python train.py --num_hidden_layers=11 --hidden_size=256 --norm="rmsnorm" --norm_place="pre" --rope_theta=100000.0 --qk_norm=true --bias="all" --init_std_o=0.00665 --beta1=0.95 --weight_decay=0.017 --schedule="wsd" --final_lr_fraction=0.0 --max_seq_len=512 --doc_mask=true --train_tokens=278000000
MLP neurons of a small language model. Each row is named by its layer, matrix (gate and up: input weights) and neuron, and shows model dimensions 64-159. Each number is 500 + 50 x the weight over its row's rms, rounded and kept within 0 to 999. Numbers have three digits each. A neuron's up and down rows have the sign that makes its largest values positive.
Before each neuron's rows, "fires on" lists the tokens most often at its 100 highest values on Wikipedia text that the model never trained on.

fires on: " s", "S", "us", " (S", "ut"
L6.gate643:479593501472585588490493484503533463494531460442478439663531466573579526468515519412516544507467464588416498484469527534411530490473448521439450467581437486559496600455503514523393491547510491516424600566508467371534496529444643620487480489466485501452566459506500642512450531479494530614
L6.up643:506542470467535657465480507542581467495461448488487507598533480561589484493525586532515583520380427579480507514474529532438463474515501520403472377566415491630526526527359487493468480511504515543417535515461481402514531566475560592570507496475478536472501398433586547489375566457510536548

fires on: ".", "==", "\n", " ==", "==="
L8.gate323:568496486539504546502500492540556458435507563529487472554531568551484538503582459610494443461471509486373474467409530469513363386482556480542492588575458562462502522473561487545482559456538507442549498507565473509509615479583493563433494549538505587480507511532493490513490393491510513457
L8.up323:565567466576501571433506505462479551468510496506470497538564531504544463461504469482518494468448445483482551548476464483492381462549453497436433449507332445525478575472475500530493499539454508569639467561507519541548584416462537563415428467462564544498487512506498524493490496521480481537

fires on: "\n\n", "f", "and", "ist", "et", "her"
L3.gate262:496476474463572459511498603410488481442521569508417509452500467437497533512468502466593523482489519456529456548498445482548457470545414548393518401496527507507566524463546531504445474541441509485494487559545557450450456484485497508431461552492507538451502478435551573551635478495481548520
L3.up262:495515587417437526619490453547570477487513485529463492486519512485566510521441471580566402508419509517399518512524518522499521547447479508476554469508463451480489516529502519514400563428513475549597418431486486503431479577429568450555525454471639408426477532609453441494532481500524619494

fires on: " en", " B", " ent", " co", " En", " met"
L8.gate353:550464477527451481523508435567514495447490457426460492362505467523595471513573520499555490575432539597515511597531401510448500451436552539483498494404500455383588575517475487539484487532619543516471597467426488497567422507526446473518486494518377478532611466512568589442495457483473460425
L8.up353:506487545537374443498590494461515426565533472521476449515483441428512452493552538498506471509446566512503464529575468548427430473500519528530513548514508532540644442494502579393465492473518492454528504476478546546472529487478563490542479472566532417494510497510459501489519560516516478544

fires on: " and", "1", ",", ", and"
L8.gate124:562479547476501456457536456544525471565485549433464500499475474496452525439449457536506525466480459508546534437513479509556475519560477530539436562528452463524479465509443480516532483581536550505501444601502391528552483438531533447450450538507498526397460407570449460625593492554545469529
L8.up124:534490462507524462474440531540515438523482534481478481465533490522540606547440440441498487512540510509469520444409510421469445449643539484443506547529454451533420574545551501481458503554445496563569531421434522542393458492520575413528562480512523496438417488491552559480524535469524560497

fires on: " S", "S", "-s", "-S", " (S", " Y"
L6.gate583:512533484460624483517468418617474551405455539505456467476362544476504568520492557477481523515524539472522530540522518610400548464410457551430574445590450509483470564438553503538518547422572613545477559509567452539465562487507516546517509541492572530487502485592586506584466415527514573564
L6.up583:475635485491521499578460522501442493525504462561486507473474493572499553594449523532507562561398431502498571530518580550553519511448523518527529455477373478583519446509532433487515461585487469568526520456514547534499485570465423518491448456600528568499524391538512568467504420599449489578

fires on: " L", " H", " S", " K", " B", " Mor"
L8.gate418:594479483548526467436427486479400551421507561496482432446449492556485584481511443481424430464407447523542478459584552564497489415470481494421533481594481473563380443500517421495531494444489556528633551505482503515463375472441479552529366524537484604523534451432518461564512506587510598543
L8.up418:344442537494523509534454595527421447476436508427482430523542429498516552516492451460448426561548422425471484475588521576460440483481434533502502462442497508464552540488490486453433515484552527524541451567568533530457473496512525460423538500537504500515415521500476456416503529560482456587

fires on: "-", "'", " \"", " Mc", "/", "–"
L8.gate658:508400437529557549490539448475490532476468434444527547500522453530575495524420467440492583512528578471420508564523499426469528494379463466434530464560598428509453514450461508408489483455537554500579421418469508481469486548496487579504482600514459467522432500466468549483467552404506557454
L8.up658:520493499457503424486555529460541521412540546595454545477419448480567481434598489532463410606482513482525564508549529480504392606485527411449428565566543529457527510490482471512536502496464574519568474553405509439577534546571456601504551520523516504464413491486581479503551554436506507444

fires on: "b", "ad", "emb", "amp", "r", "aw"
L6.gate273:486499531536500407364546430546449388515528527535519507491465493505541473509536566555517583536588485506489447545537474498458450501441492567496498573473459441490558552564471504567403463436469567389566510396469478538441514460446429527392542504501489497489500487454544519480534520461515582518
L6.up273:445431525461498528456460449539546402473488540518433605459565497573540491437541460527473572449458535452518518551529522502506492563449555551533493543452477431487593492518550479520429523530596493561476529529488523465509484539463528570447508435453496462529429455438541480511511378508578571490

fires on: " and", "he", "o", "re", "ol", "ou"
L2.gate247:434582446494535543466508613486498387528476497489492501510510553549669504534465501397561506566427513584498459500488467528530438451443507489478527462490550444558484550432567562508431471474516507556495523508510518577498523471597461494513483555420411564478536454445518504479466497434464555466
L2.up247:482575479473521514489459532469349521567504373509469515496475479562466494496574569531435528561478448481518513566566517498512527460467498495441443575522425457488532479550516518484452594535430524505409519485439505458502508589453480454405423457416529521486500525531486498488464415530416486486

fires on: " in", "\n\n", " and"
L6.gate683:517540530532506532565422483507548417510557547565426542538532494479520532459409492521468528530412459479490467479543458500532440536574458408505491524476652443424473507478515433556461457501525541537462567490573509370549522514520494503577396529416482540540519494516481548517488520483447500481
L6.up683:520541428494580502527532474501492498536508443415533560429482554491551610480527467458430595551487492432564445559461448453520571527561472507440559553500485494514495541523613583437426386473458571474541487500420487508468491513501501545478494465467549567448448493520469480456600464442447476442

fires on: "\n", "\n\n"
L3.gate594:555537425463468478476544460429587427481469545537507487529494470456577549513525444615581519462462517534556531532428486471553513516468461552421427607492583487455489520457594464560453457565561537515612532482494454488603409520402523596493523493480544547540530454504577572443469550475515477494
L3.up594:472480480493352483478535510592569449536596494459545505442498517456476519500519497544485576583579525532587485494557473424479488489499530508545650541526588492496437512517420451482493412554446464554568529447461517535533417550451472589457506454548511560561456486528493541421516481568494467500

fires on: "e", " te", " Te"
L3.gate578:533551446571487417545497528561471475472597578443536524544487426506533514509450456594500486503525475480521618480563484483384509486502533440477503429570448442512558551543514407462467514477517416422502515439489454548524574451509494478526613557492488495455490503448503521514480459460458447529
L3.up578:460565464596408446499561542502498532494527619554549520437563456469527532496518496498513515574551454482446590507434449466486580486456440534453540489547478532508544474503491572551466496441537509417537484529537536464492496481542427515482577555457511411408405448490496504437515456449480534458

fires on: "em", "93", "ist", "erm", "w", "d"
L6.gate70:568380468495487435588468378349528452476514535525573466433448529500437488592521507567526478517511485453541497532465579585554544627509461479428544535467559456532480468559532491520489462506471399587514431469527446448544397552515524553484612510456445491471509514485573579559554454502444574496
L6.up70:539441471555393551446531495493487535526483530468471528414422487561568549474436529536512524427392478562550495508439536396580444499542474545558549548533478445501540612480456546488520472490479449465597485560578577501443490463514506499627514472471517415434485576520543528376465530473536563451

fires on: "ric", "ual", "b", "ted", "ctor"
L2.gate492:583500460583545442468486488525574507462480462622485503438549452560434491520432404543417463493544460483542403403403452525442464421452523418517467528453541469527570618493468442520458498552423377590533433480443493578530495515425474509530475470482560505493512392562477531461539489606451508607
L2.up492:498541465461553512537520504459506535449597471571529537432508545528527507501512524464500430442459457550562476552522466510437579543477484506504546469427442520597528566498456513487510514426582488405472491425549440539529498484512490455532637528424481571511443496485458533465537513643468442499

fires on: "or", "ol", "l", "m", "on", "n"
L2.gate274:587531440505482499476470497509490525483545478552563429490464457480471400488477557418472490502466475472504530456674358532485565613499540417496548524451433490500427558497501513500523428558483512503608508539491473518443476443574498484521594520520579583514506442376513531515436511424476476484
L2.up274:522572553505497527479445515444466532555357564569481438466530485521603515463544492469490558501537490510518530480459595547403450426455499443458428465502512547436492506452490517537439542534463456505448438423492535487547520599441491539540462610451468539567490500561558511561460342500561461536

fires on: "/", "d", "y", "b", "ached"
L2.gate543:575443501496440481505534534451514522450464461435532510395503496480554474537576584553465570442500541499574416517422487537611501451458472541541477471500447481494580568527549452533539584499463424533457576549487507462483566604578532472564494499545477550493426494544449548481527504570514520420
L2.up543:440554508409422519499602465536527469485515498469473515522563512472504467559601523515479479530486511522539456508519485538599525448399514559593465475519512548602508562529542463519574504535549481534512493511458536483552520561562467474566501504516514461470569551556551456550549570506503457436

fires on: ".", ").", "a."
L6.gate233:515486478611560539503519554471446516399579419425433412545571530545588439489472476556462481532527491380514457471476509541465465469509567506467428463463437483553467497493589478423567548444507501584473573500420435507514554469396518529567426441440529593460489563480398449464478438496508502542
L6.up233:582474560453397530507533528562572580469504519468533457443489584542488386518447469485478570516464504442451490493562502455417480503563589503471443508477528513502451412489473476618540517485564503486495403546474430573518504502429522549517422445548492506576508437497545453437558421507442413466

fires on: "en", "u", "ens", " in ", " died"
L2.gate502:549453404407546502479624543472474503498550417498539539420503543515401445472403476558465497531536397552470474535541506566548492503466439553566575522562463495477539475504589493441466444498634502489516524570528468558522548531504521570560540537525449506507480461543475535563509503386619434577
L2.up502:543491523568522564491520506527555598481464407522551480463509544532468424536518441423477493617522480475377538576482468424404542486528533562532581497570445507535449553536536500468520424475509422407528476506521487462474561481431499492462502626449504556455535580537488486454457495561474397438

fires on: " en", "if", " En", " For", "im", "un"
L8.gate281:463600468552453496482497440445511455499536513496479467395563505505569327468460508529562544562461437508520462542473434420472450487515463587530478467437476523560463318411558519502521557451517594520471462521499442465537549569470515509516570529399466524554512515473432508497584551495542449427
L8.up281:475577552456405476454517541465512485542540439371484506441486460433464412529521524450527382487569484471349518539462551527389486433520574524528542504493484573500546436442496426438493443498460481400508430439505503469503542514455517516537487513566403455456470522430490543494529498520577526576

fires on: "am", "om", "al", "l", "ft", "or"
L3.gate167:523518448545430461520485482586519475428431481556497550600538488528556413496524532503455517544463561592548406495467461515507551554510490486528470449528479511572509469429565445472492485424500497521449426439514492499536552475506398486464639544518456551468448476486559519505523453512536461590
L3.up167:502427540522371454545411424480441543451455511514573528466451506506531549497493534499537598542634491523551470512564509474497508454417499550524476490450439506534486493515527525481453519488468522537521430493462422433547557481496483544460425530578488404413465397421541517479485517514451498484

fires on: " United States", "e", "er", " UK", " Australia", "en"
L2.gate507:443616385470452563430537537567366461473519471435456500523572486523563482549395434572392442454567425518526605497434551458470467482482487467491464507493465562538444471486528427573512483497455494515551567493509501513506518428538499572463552479543622443492494532503564570534418520472581466435
L2.up507:522574504513365514492500540510505412431462574639491432468505536450553511425502473552494524480519528441503546509506430491453500406482523490513536504506577464494450432580458531468469554560517477556583517487372421440514521482607420516545473482499481550440487601447492470479447511440406433476

fires on: " L", " B", " G", " F", " f", " | L"
L8.gate285:510489461501518482536461524575599472461491535516510567473513474497535517426485431495457486474462462482461477390571569458436471481485468508538461532529519447567477640447480529469506452526435561478524540528462580570445544585529416546485435532440578571425486512469517531571543493499522502519
L8.up285:488475437456493628529516547512518584499541492569408410510566469505499583547523480458519497502474473517575513490485585547469439485452534501491518450403384516545522533446399565497480512418447540431595535513477574466395491460537467578441512464457606567483454472402528508552600550637523448495

fires on: ")", "\n\n", " may", " could", " But"
L3.gate621:483471398482486588537466473489570447547537515526478564496553561441541562499524432505522529499585552505576562540586554476510524501492597429499537489451567444489595485524509506587476452602579525505545432514477439477590560486481478462518531580541562507443523465563542522475515612479536533508
L3.up621:575476401596404513464567559513449576503505526452511499552533579481518540498600421518497499470483531486580541543570480564545462416418532460455579544555511576603474502488548422464520502558495469511497510492559440528573544462437486446491436523502488556538480485616535420480465475488405506565

fires on: " | \"", " \"", " Mc", "\"", " US", "I"
L6.gate602:489474417534485545466588478463481535426511390454466514481464480493479458431457509481524483505445515509527527418449527438545545511512461459574469459566596487398477493532528523536454465487540549442540474459447548537496547497449617517538514506465493486477476505577445497512477514436466528568
L6.up602:496538390564430577491497478464527549396484510489472433578549488526526502410496505465551459538507530492478484477534576440505434445474491524487428494567542467407643455437499465562395498456484430512555481454443532559437484579479566528532605478561640431550552466570515530526559529429508507537

fires on: ";", ",", "s,", ".", " addition", " career"
L6.gate649:587538446504445525472550469435491406458611407493455486444491501510509440484460411456587498531545583462491512491573507500526500464737502562541552485504534462468469435455552509531502584536556500513441529443486541492587530445498433491536480435484525512493514484506509436463429431514440462570
L6.up649:567582578419531436463498480503546509495521536496521501473478489494546578461454553498411530490471460507459559520572524510547574517510475425542546479441505444467455427545408521564578518500536455471466464510528538555534529569589553530591483553427588539463446506492434527427497475450417536528

fires on: "um", "or", "ind", " to", "s"
L2.gate122:584488511488558437445544564438609473514566563483490457392607525498482490493585494503484472579530483516549508625568478510440597494515526518523452508507463588568509472444556492448457487546488391510410436477530536417586430436511551559436558469493505524565459441508434551580493496516394535464
L2.up122:474530531508480485436504539633482502523406557506528518412521467472478461462516494492480514562473552550465560557444553544526567449522480556528593571401463580482522486442540495488458537453470543433433472580439509498450526496458517491532395461488431530520561520459379491520502497526539495433

fires on: "1", "In ", " In ", " in ", "2"
L8.gate430:516478561460550471516533438442503519487432505522533512541475539577521573536384509504485402503542499596446504588512533467505495489391530558547434483546499471590541484498431531493637442563456418547541566539464519650507462545526468487521509421548508412432501476493481377482476508448476470516
L8.up430:478419527563492428557504506488489461398391558488546505528499484571573537557397584476562429521565571501524556537452494543466517554465536537504450519494522413543530454512428572405618509550488530584511513549480555568510498474431455509532444465556467509561466520476438511440538474386507442488

fires on: " v", "enn", " V", " inc", "ann"
L8.gate403:469462480483597480551547461501471418372489505469505425525465467518488461516432504401491534459528470486518443530450604397535528581513439487453599467517573431425509464490483460510551438528514621558515516463528522396485530563516525440509534545569501441510562515468548597571547592433517478466
L8.up403:465537441494520471555377562402403500475525608437524446496558552532456424438448527431501566461481517516450479454511476515418442509483482458503554521491529466501445507437484415417529488515618545604537618463440534618524607560498491488561531549483478450495481462441522547494473537515518559467

fires on: "em", "on", "ont", "or", "ons", "um"
L3.gate471:443531401547524581481509456560481513458455485488554466526468455467539358497532499526505551532486557443550424586459595529519458603510489569528565544489475443490457453573602412389596457426533480523460536557480496527483538485530500506572526534523514534576487558509614547500444587500532551455
L3.up471:510551436461518522436440592528485550594496507475559481451445581585479471452448489518478465466556494510466531495549512463540502504462508542492512483486508521385452543460500466528442511539523437449637488425467476454529502450496523533562515608533478550503547599452499435408469489519458452431

fires on: "==", "eat", " ==", "act", " feat", " minutes"
L3.gate582:448498482525465578572517458502483517486488501523636455460528621469547421538492519546509654414509482578525486508468512441524508481405592461500495507480452577457516547356622521492478437479528425491491470540507442330565464389473552430486471501478395449538539482514506631521468522449436483478
L3.up582:545478528557533464540576393491427482486621476430448554547485536519538480486520563611460505463483502535535515462527527459459412532364556481435583501509428572513484536511534591418489534495470475489479517542512441502435504494423460521537430567487523406586510557493480585513528442529431453528

fires on: " He", " Ch", " ch", " he", " equ", " Her"
L8.gate497:458582416480466520608415588542482549537608492582485528472531521550415516463450573502485476428486586551536483534479435543581555424490520508381414567414537399499491505534449439470506477487432486531561483489483460536449536499504527501481499508521471521509542484413544474510466446508538436558
L8.up497:480559487476462569481509512502419577457453496493559476488588461447477506491421469463525463515535488462593525495558476454382462461515415507388448534460448491542490487543492441450536486426561545491488432554464639523344544545596475539412560511552505527457552550556535444546542475561502510472

fires on: "on", " Co", "O", " co", "er", " Re"
L6.gate385:450465473456391436389515552513384489542463513523535509484528548551533443487476558437504512486517527465530456510503513479472483535346509517489415499532508471520586401518587500434518478456561560595492622489494445422438470474544548534473498526552524422385579485510511552549467590412515538454
L6.up385:493554469508418463518542525496512487449515494610407527468520492561546528512491405487465571606556533536524483507432554475490540449452486461458484504472465492584425575395489475546492473559488467473536461510402520371485490540525535487509526563495525473500491496562506466470454537526506461493

fires on: "\n"
L6.gate425:575476545502497461460484608471409486374501575497509497498471420481525487379465488480492455503537426508468481620512388501522437406453448510489531512524479436477558446378565503457466491490538436452544584509547485562578452579498481495613409511428415494460494526584511581468501495516444459513
L6.up425:522501466553528580416549525588464547523498477523535471452567461498562541490524471490492425530485503467535551497545462413505532424500680484429630493393465337515536443493484503518573439523448485518517492534556505520506501508564550492477394484547402441479570479553461530477535501408469478508

fires on: " rem", "em", " dem", " expl", " ev"
L8.gate531:489497461595597461561497515563489477448516583482536581446455520465483501475475490573516463428455461515557486417496428485506625440568529577526516559548488409516473486463475426526489529552464500526517483504549459535576465447675457520527578577493495567508529511439533454450538488486408490593
L8.up531:489505523535580521545541474569426521469611518518454454433473537535556474428434474521468396449495473470573486496435525504470475625544482560505517540548402519516447469493519481410519424527447514400480559478473538538455487447478474444553449520413481430553519473528467522529486542488491434499

fires on: "2", "ov", "1", "min", " Ag", "resent"
L3.gate417:536420532405489537490471467508536434425466500523540524445496398498426510606413458420486466513526454511510566533503522519564423500442504561436420477513583600528371436510511475411531551508481436501427590448457447560476505528483455556589494539454453443477488431463448511542471484580532551538
L3.up417:510485480483476491499478437585538539512545599548557591494406516488549523525491485482512578408497565511441500517584525500526469563418462472458460422515494526554534515513467500522505441541410462420511529592573481573623578460443523524518449479539534428568581593496506513502539561404452423570

fires on: ".", " U.", " C.", "era", "is", " S."
L6.gate118:531463461659532464496526509509400542506517433512428489617563513465520416517511511511513514411527470520467503412544530534392497474486506542410433516557562512592493391456533432512484491473446519583527462552554528446551501470565584405519509563401528518552464555497544526552461534443538522509
L6.up118:499418520532555513460468447515464576521469488447475570533603414581549417536421507493610472447547588561438609546458599512477513471481413474451502580517556448588496472439446476474456513485522624498469518496565415474520492469524590503516522532495538546587517544473541493427371522519507500569

fires on: "ac", "ide", "um", "le", "et", "ut"
L2.gate408:456543521463466465440495492502426509545522489527535407476549552534536437461588546400537533549411560537489524533476420539505532544518589509540424434529456563433507416498422525416481511440575525514443508564474479506489479553499516553468450495483518481565531483445555511518519581460562528503
L2.up408:464569529546443495512494523489499543517521509457400499549436448456491523480445548477537460541579533488454487479447511552457480526535504509534522510527506547486571516526442486537525518543614478524566511459548373504477538470491522515478422592457498534487502492550436478591365593467542550514

fires on: " V", " | V"
L6.gate438:519484488505556455512518383559526468465536476473500468511413527561472465497521450439563527559419512510550563445540524409578440458507468492520579476510638431443444411442579489509548519411427556534509466547517490515530563528461494414488639487491537465449461466475475524490556439548478574486
L6.up438:438568475471501574502528473477503450530453529497432502518488585452442468506547441554392463558427544506530523472531490478475509563415568501480507537567463455613532466431534469376471552540500458452453392485562498492569477519449514474582490534523526519466608452419504518554499590553549587460

fires on: ".", "-", "a."
L6.gate144:478534502613574522524590490426500529443462506460498528475528547582434401512552444559499536502541444501592426516581509467496500471548523521415506564586525455554448554478537455508504512578566447550476509445446502376458575469439543569411560432496603508362577533418561474504521566555465482509
L6.up144:534480511609534426478502482483544521453449479449499445478493507544517517454532464512489522445477626551489539520533552474579510516561548510443536433551424624482522472466545521528523569570497509389498466524441525487489522461498424557571517540526507575569557542404542462506464597531579459479

fires on: " ", " in ", ", "
L8.gate541:498593469521508525481533477575462478611418526517418492479463472577428498493447450480432547531615496482566518533455503475573429437503455548523547480513413474487528537548467584545454533543463482477475451552576596467513501461391502444538393471556451493527500386481417552525545421415570512593
L8.up541:473504463536508464472508591608472541511382381524520478388446540462473481483519517502497520412429479457332521503521532523481411482614485640500493449521506558486442412441455540567510507428512482420482504508481565482427537609484605479524589517431470499425548483481508488576565590466485535429

fires on: "an", "y", "act", "p", "ly"
L2.gate192:505472492497545464578479436506516486413436507534533611423495529516497453677543488558554481498565545552430496522516501518540481528547551459527453493552504454494496535559524561480475499460512518503511404592469551494575523510508405403501589495413563459518513527472464480462504498544520524470
L2.up192:450502479559527556544540392510512495501483487420495570573490480433473384533507485417517539558474533407429587568490526547512524511549510435455546517515490575497454569504538495539538535467534429515435524505457476501481498435481533390424539536536543554490513464501502491517418463421552500517

fires on: " j", " b", "j", " a b", "y", "b"
L6.gate124:448498480551538526452535540535547501430471495414466417461542517421526548503540555538440618561499511538449509491458469608529492432494565459495384468418561491543463603516449487519598520458528413483525517531501515436448519577528418385550458530492543470591540459500529525459530525491550490487
L6.up124:437491413453526550482559603402582557589532536461475470468512504465486445509600548520421551583518441588424541511519490549492481523490550492504432484455565490525463562541529467446559473426509446526610559494581554418477514595569507505499468476470539439519503390490466460463505508537460452528

fires on: "\n", ", a"
L3.gate554:552452517592445529575483532530496446527460534543492521434571525394470528472495495486555522495603523491472607519553501521463520523577475532420443450514487469557581460539492467500504461521581401423449580491518485464455502435409427442549506480464443452467516444548517568488471552428511489509
L3.up554:443502440556529521513473478547554464567485559412435471496553432461483529526428576490537468502445498486423384546440430479486514575490595488430502489432588484506500501538474513501516496498419536561575452488488529536478578478429549452461524453502472470524598523550563584481590425474482539514

fires on: "===", "2", " ==", "==", " ===", " med"
L8.gate267:502474496403492488517523440467594589462551483570507427490472596559442503506498488512580479492494544525530490533520431464512484399562532426477471523486481457501474513486495515572505531366535447564491422489513466487545482435536502479477457580516455523537508450575412546549451471560527510580
L8.up267:570412487560456507467505506503422500499538458470483507473556548531493562528347562426478474520511534497584452527577496535460429480470563449509560471440504488449471450475551528465530558552507513400542470528543517512495451450502553508552568544489497449555480566476463390555453452490539446398

fires on: "\n\n", "end", "ue", "et", " by", " Preceded"
L3.gate480:402497540463572515454501529543528607512467538509481444507577544594463458518490540594432474563527509540497545486629582413493418523545555523537444454462503512496555593470523542505452513522517471448557543511472456516545475612486557497609461479450514519469504540506492494497466503482547499479
L3.up480:520482538527551462451557549537552559523582561419442404515515491439568539509501521562393441503580512495493521540484471503540412428467485546507604572504503541556503573431392432549527522493596482512492591427425490532514438488454518469589564429506507447482553536475502464457446553447492496473

fires on: " b", " W", " B", "omb", "resent"
L6.gate695:536446506546438454498469425575518487496551433618419602445534486387496454489487486483565485501569430460495542519484463529481559517472511538477466480529418467491526532485530516414474480483519370546519506523535443498494599557476448585555543488498509506486514471487500481500503438586488468549
L6.up695:588408528535548380510490448528590484462461543503381406529524505439548504492402495460542570510538467474515531501492424486448504474496488478468485540435447483503515512628506531486467471502605398491590525516585456572483517469462385547442514526523575524474566473552446456515498486560548472524

fires on: " |", " and"
L6.gate58:553534451466434454473505457557501466404499446465387462475376483562470522599560452436499573673481550579484444487428443469511462489562501528465486475457472432503530463488432464467398506548550498476544448423521439539520497463536469448542507490493529516465462413603531411576530487538520493587
L6.up58:439422499472540486452495533500434494504412515532488445472517505548523558463443504588604533439524512540456412553451509577419472500573512486487457571457505532503526599387465575451476493582501478569563437519584436522473470496496578527479436531502473405556489462490449483460502490455414566560

fires on: ".", ","
L8.gate519:470496464485439496528513477409523529569548505461410537471548499477483496520491485525504469483509566560576496515533516533470438475595524441486584461528591574492515565436524484544546563508498567578446560557550546508556554435533524536568537456537410458550515448605513400522524466527435552490
L8.up519:502483530522598473444501540561518458515554438494519486564447548553489441483483584415454521483473492517563515637480523527470562494422535480491479526481476431515353507424561447520556562485521482373545507444529441538486437508548475489462499546443525597547470505408462438447497455548467604531

fires on: ".", " –"
L3.gate550:519477497517441514563604530499486416497553488489481545573568630508467440539494522503616479534565520512530490518441478352491405435427524560482486464496507500602469471487498511463504552562555556590509544549461520527452550623488592494481500462413472550484636469415505513472481506431389480566
L3.up550:447414489486522436492528541445506484492525473464461479425590551521442417608415622455501493548431580509513468551471518404500554431478534574471558630513454509557456463474481496520526530533463575504550539507435515431553532533523510517500498517543468564575583575474532467498549437477465525507

fires on: "b", "r", "ran"
L3.gate639:534455473568595444408475541570523515558541512483479503547539612532489384501529519513393515504539537427440434512440430568480478479516598527544446500438542545533537582498438483510489475427473511502584475525474531453559551463411577461470432464552582557478519385551560587467531497433548516495
L3.up639:555518507503529489498460537498624488478473410428442416494541458513471495481505421467451507318473533467557600490469461577479457542497539452533533519506506528559515575535567506474505520525525445453491395520610403461548510525472560527503534447536496503560552468527550501529504528497533441575

fires on: "is", "as", "r", "au", " col"
L2.gate606:538527471485555486528466488486459545509511527465598589538540525470594523473489496543440602449562487465437510518468439401439458377600484463434435448537576517575536482421517563505508530533560544520509548504497541461536567528488529493523407459496529532452494398549547501483566461503575504505
L2.up606:528566447537524539546426557440543521581440441457494435413410469537530531593468417363511505466452456504494476540511473437510507535421469506487492483535490655526497497566446467454481602528507543507424451573507511507521532513479483468457403408427469423493374532564475608573495500469527471473

fires on: "on", "is", "k", "er", "or", "ene"
L6.gate383:462514475432495533464573498583487501454451520552544450586489496530537437474543533518577546475522536447494601611560599580489477485484553500500556539465515473492448501457483508533544495617488490516567476596555550453576484566571509430575502449584522426440456472456507514549404484441506471483
L6.up383:534547544524477493465426537591435557595508505426439471443424469599527502506482476483514562590443552559535537509407575501523428454445480508501444469505493510553469486478476583621509456534501454550562494499486540464516575525463619513477497574581492502535476536512488480451556580594483459553

fires on: "st", "ind", "b", "r", "y", "ly"
L3.gate485:514447443650518426396558487575570462550520512446514397491500459459540504487501535533465504524447523516448564583493503507467452529487492502499574457416506538533512505505488528510521550549464543472555523521510467444556548379572463515550449452523545485519505416446478493421465501577452485484
L3.up485:512567464522513511471488565509570550494410484504631540538429544422493583544556425445550484489503524479548479572429539550534508549427540412598577503534378507546537433509526583449537534479516527504474510440605464562529472579465413492495513506462527519509456445446439480506497590481449505443

fires on: "\n", "erv", "n"
L3.gate74:515432544455516507475512504438471441491420526517520524477580487518492442528478424509431510498402468475542567589492447507456546518517480480428453506479343572566447437441504571463484493590466523525528522538488388578582456503420449476529478491548414463477576426472585629521426512397570490511
L3.up74:483493507520430464449566556476464450421477490489493506406476479389494451510535585502570453478520533466542386497564450464458556516467572456505533447501481470520458499487512515504482473527419476454490563515463596532465581556553528398358484512449481477519509577467578466548538491426558442506

fires on: " r", " St", " g", "r", " t"
L8.gate327:478492454448500429451574478548554452538472610572542500573505516510483586503453452508478492484567482470506581432509477495499555437544532509534551501495492503510554550513355651459443543476513555507383467605532438474645519493490546458570444472454460527510558496461426462563413499488433504581
L8.up327:505512546461518473527532525501539476627517463504524566469432511575518470575533577514388457582525568444488564552556501487499552525403517502487439521458529460503461546427514552549503548486556504566526512460517524452520569471428445387423541508430505606478615532469605468493447455602581507588

fires on: " inc", " Inc", "ic", " str", "ric", "inc"
L8.gate539:515430532471550503493369476453467496492483509487491477451530492571458504485505436485431495451560554426394529488529503560491472501461480463418429481569401516423430544473499513540543589528577487445480516524516502442502441520486434462511441531462532447517499517557480525555527598468451444450
L8.up539:496507434490492510466440532474519585539431486575437497446485536500478515398456420430402455462548482411410528511516477452543544551517496432515470464423517542471468471543401552572508482578487413527544472516448452501543502501484531556528457524455505443550516478552548489607451434492491441412